Weights of a small transformer language model.
Architecture: rotary positions, capped logits.
Training: a variant of Muon for these matrices, 393M tokens, 5996 steps.
MLP neurons of a small language model. Each row is named by its layer, matrix (down: output weights) and neuron, and shows model dimensions 128-255. Each number is 50 + 12 x the weight over its row's rms, rounded and kept within 0 to 99. A neuron's up and down rows have the sign that makes its largest values positive.
A block is one neuron, or neurons of one layer that tend to fire together. After each block is what it responds to, as a language model described it from the Wikipedia text at the highest values.

L5.down30:72 38 41 71 50 37 44 44 29 46 39 51 46 52 37 63 48 51 70 49 32 54 48 57 45 24 63 38 84 61 40 39 43 40 38 40 65 31 51 52 86 47 42 27 52 45 36 43 56 41 67 43 41 57 63 63 29 26 57 68 65 55 43 43 58 59 25 53 54 49 60 73 64 51 47 48 37 72 41 42 70 51 64 54 53 57 34 40 59 66 46 45 53 48 69 56 48 43 27 62 46 30 66 54 68 55 50 46 52 51 40 39 64 37 55 28 41 57 66 49 63 62 61 37 49 66 38 61
L5.down111:52 73 26 67 72 42 37 45 67 40 64 39 58 31 36 61 51 36 50 56 53 57 46 45 61 38 63 38 54 21 39 59 67 42 30 36 39 34 30 54 55 31 42 43 50 37 74 55 49 59 56 67 29 47 49 55 57 53 57 60 39 49 83 47 52 51 62 30 61 46 46 39 40 62 47 56 48 44 31 50 15 49 25 40 40 53 28 28 31 32 42 47 34 49 55 54 41 59 62 41 49 38 63 40 58 44 52 52 36 43 83 38 60 63 26 62 46 48 42 37 64 26 55 48 60 60 52 50
L5.down326:47 42 62 63 53 62 74 56 71 45 24 36 52 29 43 48 44 48 43 55 68 47 34 44 42 48 41 37 73 50 70 58 43 54 60 54 36 39 46 46 44 54 38 66 60 64 69 60 48 56 23 53 62 42 56 44 45 60 29 69 51 45 45 64 40 55 44 41 26 67 53 31 66 46 50 65 50 49 36 45 62 53 41 72 51 56 45 40 49 40 56 37 40 34 51 51 64 42 60 54 32 47 47 58 44 55 37 45 70 46 60 55 63 31 43 54 54 46 48 71 64 29 43 62 46 55 29 54
L5.down439:51 38 42 68 56 68 67 48 63 55 66 47 57 22 25 48 45 60 68 52 50 38 51 49 63 47 44 38 67 56 44 58 63 50 52 40 33 54 49 38 40 54 53 85 46 56 73 53 38 51 50 57 40 49 59 46 36 54 40 34 32 37 55 25 44 65 58 32 46 71 48 42 36 46 45 52 77 65 55 72 64 46 55 51 41 51 80 50 29 36 43 47 55 66 53 40 38 56 84 58 50 48 45 48 55 73 39 47 53 52 71 55 43 47 42 59 55 40 41 28 42 47 59 49 47 57 56 25
L5.down464:46 52 44 54 54 49 50 43 77 10 69 38 47 46 57 65 40 53 46 36 66 36 44 35 57 49 45 23 49 34 61 35 41 53 36 48 54 58 41 43 42 41 44 47 49 41 39 54 61 45 33 24 32 60 65 66 48 58 42 40 53 60 69 35 32 46 45 47 43 67 37 41 73 55 58 51 44 62 61 37 29 32 50 49 49 41 46 27 71 52 68 48 58 49 69 43 29 53 33 65 52 60 58 52 57 55 45 49 66 48 28 37 52 56 54 51 73 40 45 55 34 41 36 49 41 49 63 49
L5.down642:49 55 52 40 60 47 53 51 54 40 48 43 38 46 37 48 76 63 45 42 55 55 61 56 64 33 50 58 62 53 50 22 83 58 44 69 41 49 48 50 55 50 42 35 34 64 38 48 52 60 65 61 50 39 44 58 46 51 56 48 63 38 60 48 71 53 46 43 63 69 75 18 34 25 45 69 62 57 49 44 66 63 38 58 47 49 60 60 30 79 31 49 30 45 50 49 53 47 50 60 29 33 52 51 55 48 67 18 46 49 54 37 43 45 40 74 46 47 64 37 32 47 34 42 52 37 56 57
L5.down686:47 63 57 41 46 47 50 59 56 67 48 53 38 64 41 52 56 59 48 53 67 60 45 54 59 63 43 53 57 37 73 38 63 47 41 42 56 57 53 57 30 61 38 53 39 55 61 49 54 58 60 45 57 56 62 46 63 69 65 62 59 32 47 51 86 58 48 46 43 51 36 42 38 33 56 52 56 43 52 57 54 59 42 38 40 54 57 48 50 37 67 43 61 37 45 59 45 45 55 53 68 64 33 46 46 45 77 37 58 65 59 59 20 74 62 45 56 35 39 32 51 53 31 57 43 51 41 64
L5.down692:61 33 41 68 43 48 40 59 49 78 34 61 69 56 59 42 50 49 59 55 64 43 50 36 49 51 47 32 17 68 56 36 44 40 48 39 22 58 51 43 28 23 43 53 52 55 61 56 32 42 54 47 43 21 59 48 60 59 47 64 49 51 37 62 36 50 39 49 40 74 56 67 40 50 46 65 59 39 42 57 45 45 42 28 37 45 57 50 38 48 48 39 34 50 52 44 71 47 61 37 55 40 69 36 41 42 49 31 43 53 48 41 48 55 52 56 48 64 62 43 45 62 64 53 47 47 56 46
Responds to: Number words and digits, including their first piece or the end of a split word, giving counts, dates and table values, e.g. 31, e-ight, for-ty.

L5.down0:62 66 44 50 11 42 45 50 53 51 66 45 53 61 49 63 32 60 77 71 46 52 54 43 48 56 35 50 52 62 42 57 59 46 40 47 45 55 50 53 50 61 59 57 74 49 45 49 30 37 44 52 56 40 54 23 70 29 53 51 58 44 67 33 45 65 64 46 69 34 58 40 60 44 56 70 47 39 37 37 48 58 35 43 33 44 61 56 23 39 45 42 41 44 51 51 80 58 48 56 56 39 58 45 38 48 57 55 62 40 27 52 57 48 46 69 62 63 49 50 45 46 49 46 30 71 38 53
L5.down132:60 62 43 53 64 53 26 71 65 43 66 56 51 45 48 52 70 52 67 44 36 32 27 59 61 39 56 61 42 40 58 45 61 52 35 54 46 57 54 50 47 33 44 74 27 63 47 23 51 46 63 41 65 30 40 55 46 54 56 38 58 34 32 63 49 42 33 34 59 45 25 33 44 52 46 82 55 44 60 55 33 57 50 35 63 35 52 61 80 52 55 54 49 28 20 60 26 50 63 48 44 57 61 59 44 48 49 50 51 45 60 60 53 70 60 55 70 66 78 61 51 67 60 58 53 34 51 62
L5.down218:49 41 52 59 59 56 46 37 64 57 70 53 42 73 48 51 43 70 68 59 48 38 49 49 42 57 42 58 41 55 47 68 65 48 60 37 45 47 44 64 63 42 31 42 61 32 38 61 70 55 59 51 46 57 48 42 35 50 57 46 31 55 54 40 57 44 37 30 59 33 38 54 64 39 49 34 51 44 63 55 57 63 46 41 53 55 78 51 33 47 43 72 69 58 52 55 39 52 58 40 45 63 45 59 63 30 56 65 46 49 42 65 34 40 59 34 29 87 47 29 54 78 77 62 40 57 61 41
L5.down241:66 50 42 54 68 58 68 51 63 44 72 66 43 39 46 50 35 65 59 51 44 35 73 66 53 62 59 44 51 50 61 40 52 38 57 57 60 49 49 64 36 64 37 61 53 51 43 63 60 53 53 55 45 33 58 61 38 45 20 66 46 41 35 30 54 47 52 43 50 72 44 67 49 62 77 48 48 46 39 64 39 60 52 59 53 56 28 63 20 73 61 44 80 62 85 70 43 31 56 46 40 42 53 36 72 37 50 64 33 41 64 48 31 34 77 50 42 67 60 48 50 59 49 50 48 42 33 56
L5.down262:71 69 44 47 56 29 44 50 41 53 39 51 52 55 33 56 33 59 37 62 60 94 34 60 43 53 39 63 34 66 68 58 49 69 53 38 50 65 42 41 64 67 49 47 27 58 55 39 53 47 33 39 42 48 67 42 57 53 59 52 27 58 54 60 56 53 39 68 57 42 21 56 35 71 60 44 56 64 49 59 65 57 51 59 39 74 51 41 43 51 39 36 45 44 70 27 52 38 60 58 59 45 49 39 43 57 80 59 59 62 66 44 42 55 37 60 50 48 54 49 31 66 37 50 58 34 54 53
L5.down674:43 58 65 60 57 66 47 46 57 55 33 49 46 46 53 47 54 37 56 49 50 61 38 54 63 32 59 27 43 35 38 66 55 57 52 47 35 35 48 68 40 45 74 22 47 66 36 35 66 75 47 53 54 65 72 55 42 43 35 40 38 41 64 50 81 36 35 46 48 50 41 46 52 56 43 54 52 43 42 68 44 51 30 59 49 47 56 45 44 40 44 37 57 36 67 32 46 41 53 67 57 49 58 42 53 47 51 49 29 58 36 40 41 68 57 45 48 54 62 47 29 54 72 78 46 33 27 66
L5.down675:46 51 45 69 54 42 36 64 50 52 57 47 56 41 67 43 63 59 38 41 52 59 56 49 64 61 53 44 43 31 22 72 38 31 45 62 49 61 34 56 66 44 71 43 45 50 61 60 43 65 37 39 58 32 62 30 40 38 67 70 60 40 50 32 58 52 60 41 57 41 55 27 34 74 52 44 37 55 36 74 60 52 69 50 45 47 48 44 24 57 59 64 53 39 76 66 62 41 60 43 64 54 51 35 56 43 55 55 55 54 56 37 40 44 62 49 49 55 56 75 43 58 40 39 76 46 48 33
L5.down702:53 45 41 58 59 54 38 41 50 86 54 50 40 50 57 34 48 56 47 58 74 37 52 61 66 52 25 29 54 41 52 48 68 54 28 45 26 43 61 53 51 58 58 48 44 27 49 23 50 70 70 51 32 54 46 50 56 33 47 60 27 37 47 56 45 44 44 51 44 54 44 49 51 44 37 38 43 52 58 49 58 56 58 48 44 56 42 32 33 40 40 31 45 42 63 45 59 48 33 65 52 47 56 75 34 63 68 65 54 40 49 51 50 62 37 59 59 36 45 57 62 41 58 47 49 79 43 59
Responds to: Ordinal words and suffixes in results tables, chiefly "second"/"first" in "Silver medal – second place" rows and "st"/"th" in 1st, 40th; weaker on scattered mid-word pieces.

L2.down28:59 60 73 57 52 55 43 51 55 51 65 48 48 34 55 57 67 49 50 69 54 66 40 35 29 48 26 50 65 53 47 56 47 44 36 27 32 52 45 37 34 24 35 43 37 59 65 46 36 68 30 43 35 41 50 36 37 39 45 31 29 41 44 51 16 40 62 44 59 55 40 58 46 50 55 45 66 54 51 43 55 73 55 64 54 52 48 27 65 43 52 50 38 39 40 53 43 47 33 54 50 67 69 48 56 66 58 31 51 43 42 66 44 61 43 66 50 31 30 43 55 48 45 40 45 28 34 41
L2.down312:65 50 44 48 57 47 58 43 42 44 47 48 74 56 40 62 38 51 45 62 67 42 47 67 70 36 48 45 65 64 78 58 48 46 38 55 25 53 58 52 59 54 48 51 64 32 60 61 60 67 44 29 60 41 23 43 37 42 50 40 32 70 52 66 28 55 61 43 47 54 51 62 40 40 46 71 47 35 54 36 32 48 73 31 45 30 65 47 63 50 40 37 49 52 48 45 40 58 28 51 39 39 36 29 61 58 48 61 48 45 57 37 45 47 53 36 76 55 42 44 43 37 51 52 77 47 34 61
L2.down456:64 41 54 49 59 43 39 54 57 62 44 47 46 55 50 70 33 40 60 39 64 58 52 37 33 30 53 47 61 33 69 53 36 65 34 24 44 57 44 61 61 58 39 36 68 72 60 55 49 59 45 65 61 31 44 39 48 67 60 42 22 72 44 43 37 52 59 41 32 43 42 47 39 43 28 49 53 46 48 48 34 35 27 38 56 63 59 46 62 49 53 43 42 42 58 34 53 52 37 58 24 62 70 48 56 47 54 66 43 50 66 63 36 58 37 46 60 46 66 37 77 55 40 48 33 50 47 48
L2.down632:58 47 67 68 57 63 39 48 51 50 51 65 61 66 49 52 34 59 75 43 54 57 42 65 55 52 41 46 57 45 70 56 56 40 35 44 40 52 24 46 52 63 27 30 35 55 39 56 63 60 53 60 53 52 41 53 48 48 48 39 23 60 35 51 57 60 47 59 50 59 61 48 49 53 53 62 46 73 55 36 28 44 48 54 53 37 59 42 50 37 42 36 56 42 31 46 68 44 41 35 39 38 58 42 61 37 42 43 38 54 69 53 51 49 59 51 55 23 66 41 59 49 46 58 53 45 53 64
Responds to: Two-digit number tokens, often the first chunk of a longer figure, such as goal minutes (68'), dates (22 Dec), coordinates (34°), percentages and scores.

L4.down182:43 59 56 42 53 56 44 47 58 62 40 36 40 59 71 45 34 42 42 52 71 50 32 44 50 40 51 55 61 35 39 47 47 33 62 74 53 38 34 31 25 62 47 49 44 53 67 35 45 78 61 43 44 52 52 56 49 36 46 64 37 36 43 40 44 61 38 29 74 42 30 21 31 64 31 62 38 59 45 44 49 59 55 49 41 54 51 52 55 55 58 61 66 42 45 65 42 42 35 54 57 58 39 62 77 58 50 33 43 67 48 72 61 65 69 31 56 59 49 52 66 44 47 55 15 68 22 38
L4.down325:41 39 61 70 32 47 43 41 61 27 52 55 47 46 35 29 33 34 46 49 60 62 24 42 45 54 58 37 65 29 59 42 52 40 36 55 77 53 44 49 71 48 30 51 81 39 45 64 55 42 63 41 48 53 53 46 71 66 52 46 61 47 57 55 62 38 61 52 60 56 63 34 41 61 41 77 61 56 57 28 60 46 39 50 61 65 56 43 45 38 65 48 62 61 43 47 51 71 73 50 56 59 59 56 46 51 61 36 50 37 43 50 68 64 40 24 36 42 59 38 56 55 40 54 42 77 31 39
Responds to: First number token after a space, often a day of month, the first half of a year or a count, e.g. 30 August, 19|94, 14 goals.

L4.down39:57 55 53 66 58 30 29 38 56 47 29 53 57 55 55 47 44 70 47 49 55 49 51 69 35 44 50 68 59 38 35 40 47 56 86 56 55 69 59 63 61 60 46 50 65 39 63 53 52 74 63 60 68 65 48 68 45 63 39 35 54 50 25 31 73 48 44 38 56 37 49 50 57 44 50 29 61 50 37 32 51 48 71 38 21 60 50 43 67 61 49 46 51 54 65 58 52 67 31 74 44 53 38 63 41 58 59 81 46 27 64 50 51 51 65 62 48 68 38 42 44 43 50 62 45 53 53 48
L4.down572:48 78 55 46 40 47 52 34 21 71 40 53 43 59 49 42 55 33 40 37 59 36 67 50 35 52 50 45 52 46 48 27 57 40 53 59 50 42 45 42 66 57 46 62 39 43 63 26 55 68 37 68 66 51 55 52 37 51 72 60 36 51 58 58 49 46 48 55 59 37 55 23 43 42 49 56 47 29 43 44 64 45 39 57 30 47 61 49 47 46 35 62 44 69 46 61 29 52 69 66 54 34 58 63 43 39 57 81 48 38 37 52 62 43 49 52 70 67 47 69 56 62 49 53 56 56 63 56
Responds to: Digits right after a decimal point, mostly in tables of vote shares, percentages, coordinates and measurements, e.g. 11.66%, 78.32, 52.45 m.

L2.down19:44 53 60 62 69 49 38 43 65 52 47 41 70 53 44 55 55 67 63 49 60 47 82 33 57 27 34 61 40 59 47 45 55 51 40 60 40 46 41 63 54 28 37 46 38 48 50 51 45 28 67 54 41 80 56 54 51 56 46 43 48 71 69 52 50 63 40 29 66 65 68 47 50 53 48 37 39 39 59 18 49 37 49 45 36 51 46 44 46 72 55 47 50 40 51 43 62 45 40 54 64 56 43 44 67 54 37 37 48 69 49 31 50 59 56 55 35 74 52 58 59 66 51 65 50 55 58 60
L2.down171:41 48 61 45 49 61 40 52 49 45 50 47 53 41 54 47 64 57 56 53 48 57 40 59 47 20 47 68 76 61 68 41 58 31 43 43 46 48 28 44 44 57 49 50 49 47 41 54 47 30 49 71 60 60 55 55 85 30 33 61 47 48 59 51 48 59 44 43 54 46 43 35 51 71 74 40 79 55 32 34 52 51 57 33 48 65 58 69 21 49 43 60 52 49 38 58 66 39 69 49 42 37 45 47 56 44 45 53 57 58 63 33 52 61 59 55 56 49 75 56 47 47 28 68 32 49 59 43
L2.down179:58 44 43 47 53 34 40 61 19 42 50 50 61 69 48 59 60 62 57 31 56 49 39 52 44 33 48 65 42 29 50 55 57 47 39 52 51 55 44 42 60 35 51 40 57 55 59 44 63 49 57 52 47 51 47 38 33 58 40 56 68 53 70 74 41 49 55 74 71 70 66 57 35 55 61 53 57 44 40 68 57 45 50 62 60 35 35 66 51 36 47 27 52 56 57 46 72 43 79 35 77 47 45 64 52 53 34 38 54 33 50 53 50 54 39 49 63 51 51 66 53 46 56 49 44 43 45 30
L2.down661:47 52 47 53 44 67 45 63 25 44 55 37 69 47 49 37 32 59 49 52 40 44 45 50 39 34 41 56 60 60 46 51 50 27 40 52 61 40 39 45 54 56 51 69 50 54 67 29 54 53 45 36 58 72 66 65 50 71 45 55 43 42 45 28 57 42 52 57 39 49 53 41 60 58 40 52 53 33 56 54 55 38 58 47 42 70 41 20 34 52 60 63 59 56 42 44 31 64 64 28 55 43 49 42 41 59 57 39 66 49 65 38 66 42 28 38 46 58 54 50 56 45 51 49 43 51 44 73
Responds to: CJK character fragments inside Chinese or Japanese names and titles, plus starts of English name parts after a first word, such as St, John, Street.

L5.down26:50 43 44 64 39 52 63 60 48 38 54 64 59 48 27 31 50 48 58 48 38 56 45 55 73 58 40 58 31 67 38 57 41 57 68 48 56 54 49 58 43 48 55 79 47 33 55 47 48 50 42 38 57 42 72 35 63 67 45 61 56 50 45 54 43 57 72 50 57 54 60 40 56 53 54 59 73 60 56 53 51 31 62 62 39 58 61 60 27 47 72 50 42 48 33 58 30 22 64 64 53 48 51 51 34 33 44 45 74 41 59 42 57 46 54 74 51 54 54 42 51 68 66 39 63 65 72 39
L5.down168:53 49 66 40 35 58 62 43 52 55 36 60 45 48 44 40 42 57 43 36 41 62 36 55 55 62 67 16 77 75 57 61 66 55 43 32 60 49 37 54 68 51 58 65 60 41 56 58 58 64 63 59 54 41 54 66 42 64 52 54 43 31 63 66 44 64 50 32 53 60 47 47 56 43 32 35 58 41 46 63 48 45 27 40 49 36 41 52 30 55 46 48 50 66 71 51 29 62 38 62 53 54 52 55 42 69 66 53 44 74 45 52 70 68 38 50 38 56 35 41 58 35 54 64 43 53 63 48
L5.down236:23 33 49 53 83 39 55 31 49 54 44 25 63 54 58 57 46 45 40 33 55 31 37 36 44 42 53 48 83 62 14 51 55 57 49 57 50 71 59 70 60 45 47 33 60 71 64 54 53 56 58 58 25 64 68 45 35 58 72 71 50 45 39 29 43 59 38 34 56 44 41 49 35 66 52 50 46 58 70 59 58 39 70 50 63 46 62 39 32 33 38 68 50 46 29 63 52 40 45 24 41 52 48 68 35 39 42 47 46 33 56 44 49 42 46 59 62 46 44 43 54 44 58 57 37 52 63 47
L5.down293:38 41 47 39 46 72 66 45 56 32 48 62 54 59 42 24 47 59 52 65 41 29 50 45 59 52 60 46 91 47 35 56 57 68 47 23 25 34 43 40 64 51 43 53 54 50 41 50 33 65 53 55 32 45 73 60 49 50 30 20 38 53 71 48 56 48 68 50 51 52 61 51 45 42 53 29 47 56 56 52 39 43 60 34 42 50 42 42 48 58 41 55 70 34 50 56 38 55 78 63 43 32 74 44 38 49 52 47 26 53 17 36 33 54 52 52 37 54 37 47 49 50 52 65 60 27 50 65
L5.down355:76 32 60 74 45 60 51 67 48 55 51 43 64 58 40 35 54 38 66 37 50 46 47 45 43 24 41 54 47 39 34 49 63 27 51 35 39 75 60 38 58 41 44 55 54 43 51 55 58 54 48 55 55 31 47 57 77 37 41 65 45 66 51 54 62 54 62 70 52 47 47 54 49 37 32 43 46 44 52 62 56 44 58 44 51 54 41 37 59 42 41 39 32 28 62 49 52 37 63 50 44 65 26 54 49 45 49 55 52 50 54 62 58 36 66 48 41 47 25 62 43 53 68 47 48 57 69 52
L5.down637:51 59 39 64 40 58 53 62 55 46 55 46 43 43 67 46 55 21 61 31 51 24 38 41 44 62 58 60 54 44 65 49 45 72 40 34 48 55 26 53 73 37 62 47 55 36 37 55 64 40 55 53 68 53 38 50 53 70 72 55 64 59 37 36 75 44 35 33 57 61 71 55 63 35 40 40 43 70 41 43 47 39 42 42 66 73 36 39 36 28 59 58 46 46 43 61 56 35 51 52 39 42 44 58 14 21 51 47 51 30 47 59 48 50 54 64 41 52 64 28 46 77 57 43 25 62 49 42
L5.down656:58 56 44 47 33 50 53 46 54 29 45 67 60 77 53 53 46 43 72 58 54 45 69 73 40 57 50 74 40 41 44 59 66 56 40 27 46 63 50 75 46 36 68 46 45 53 58 65 56 63 44 55 60 76 50 53 58 69 44 57 40 64 60 57 48 53 46 38 51 62 75 35 57 48 38 34 46 37 62 48 54 55 52 52 69 37 55 53 54 65 53 50 67 55 50 37 41 58 65 29 56 46 51 54 61 35 67 66 31 53 65 62 63 32 51 35 48 43 70 69 20 27 67 54 55 54 50 55
L5.down693:46 63 44 49 33 28 68 25 37 59 48 31 72 57 58 49 54 48 53 27 38 23 31 51 62 47 45 48 65 58 57 51 51 44 62 75 57 70 47 42 67 43 64 68 45 45 49 62 60 66 36 36 57 66 41 38 51 65 77 49 54 68 51 41 48 79 48 52 38 59 66 48 51 46 57 43 49 66 47 36 50 59 73 43 61 38 34 47 42 42 54 66 47 38 47 59 34 57 44 47 31 54 59 62 50 74 31 50 64 45 67 46 64 48 57 58 62 51 56 56 40 50 59 49 41 56 48 29
Responds to: Surname or surname-opening tokens right after a first name in lists and tables, such as Mc (Jim McNulty), Smith, Bar(tels); weaker on CJK name characters and decimal digits.

L4.down121:64 55 47 22 43 42 60 56 48 49 52 64 41 38 53 42 24 34 26 65 55 61 51 36 30 55 55 51 36 34 38 53 46 30 55 55 48 38 51 53 42 49 40 89 74 63 77 60 44 46 42 39 85 42 25 53 62 42 55 58 53 55 38 54 34 45 52 61 61 48 76 40 39 44 62 54 30 48 46 50 16 58 39 45 52 50 63 48 53 57 71 44 47 66 43 53 54 62 55 38 56 40 45 42 65 47 49 37 50 52 76 31 66 62 67 61 53 49 60 56 40 44 45 27 39 35 35 53
L4.down367:47 70 51 66 47 53 27 56 59 28 36 55 55 53 35 48 44 43 59 34 57 67 41 60 60 25 65 57 39 37 65 25 65 33 52 35 36 33 59 40 30 44 43 48 63 54 48 48 50 64 55 39 72 49 63 58 50 50 38 54 42 52 55 39 54 56 50 41 42 65 39 43 46 60 59 63 63 53 74 34 27 81 52 30 53 56 62 41 36 63 61 64 47 42 43 56 60 56 45 43 52 36 76 60 53 51 59 75 54 54 47 47 54 57 38 74 52 40 54 70 61 62 75 39 66 54 30 52
Responds to: Ordinal suffixes after digits (1st, 4th, 25th) and pipes or periods just after numbers in ranked tables and lists, as in results, standings, tracklists.

L2.down109:53 51 45 61 55 51 48 55 39 54 63 46 47 41 60 68 71 61 75 69 56 51 56 79 42 53 45 58 59 38 69 28 53 39 51 29 53 54 45 57 49 61 33 46 61 60 54 55 55 54 58 47 62 40 57 46 52 54 44 71 55 51 60 39 64 49 43 48 46 52 47 42 53 70 38 23 68 58 51 42 39 44 54 58 41 41 54 63 27 29 32 67 51 40 38 50 36 59 61 56 73 56 57 65 47 44 68 47 41 59 49 40 50 63 24 70 49 38 56 58 70 44 77 47 58 25 67 45
L2.down176:44 55 39 49 47 59 43 46 64 27 69 55 66 53 35 43 48 30 41 32 34 63 48 50 62 62 61 38 22 54 45 23 61 54 46 43 52 46 57 44 45 38 51 56 61 59 46 47 62 36 46 50 52 81 54 47 65 59 47 59 48 22 57 49 32 42 37 62 51 65 42 53 41 53 43 59 63 34 46 25 44 53 63 50 51 54 30 67 47 53 50 37 37 49 54 53 51 49 76 36 50 64 60 51 74 62 70 60 33 33 55 31 49 66 60 55 39 45 33 49 41 59 78 69 40 53 44 53
L2.down368:74 49 60 67 49 64 56 51 58 45 69 61 57 53 27 65 51 31 59 72 50 46 54 39 54 44 48 46 59 57 50 29 63 28 38 39 61 43 42 39 40 45 43 51 50 44 35 35 57 65 59 55 56 65 49 36 64 45 65 78 44 27 44 34 49 39 41 45 48 71 68 45 44 64 49 28 46 57 67 41 59 38 36 34 42 30 45 49 40 54 68 58 55 42 37 45 11 60 53 53 49 49 64 43 44 51 55 52 40 67 57 54 53 64 69 47 50 43 56 44 52 55 48 59 42 35 42 33
L2.down671:37 54 47 57 46 33 50 52 53 55 64 40 49 39 55 63 60 51 46 37 66 52 56 57 71 48 56 52 49 54 59 45 65 62 61 68 35 64 52 71 53 33 52 18 57 44 54 33 60 75 52 54 48 57 53 39 16 29 83 45 58 61 80 53 67 55 59 75 52 40 49 44 44 52 58 27 43 63 49 37 32 41 46 47 67 47 61 60 41 58 36 29 34 58 33 33 51 59 47 49 43 58 48 49 67 51 50 61 60 36 48 32 45 42 40 55 51 37 34 51 55 66 33 33 42 66 54 25
Responds to: Ordinal endings after a digit (th, st, nd, rd in 25th, 1st, 2nd) and ordinal words like first, second, last, mostly in dates, rankings and sports tables.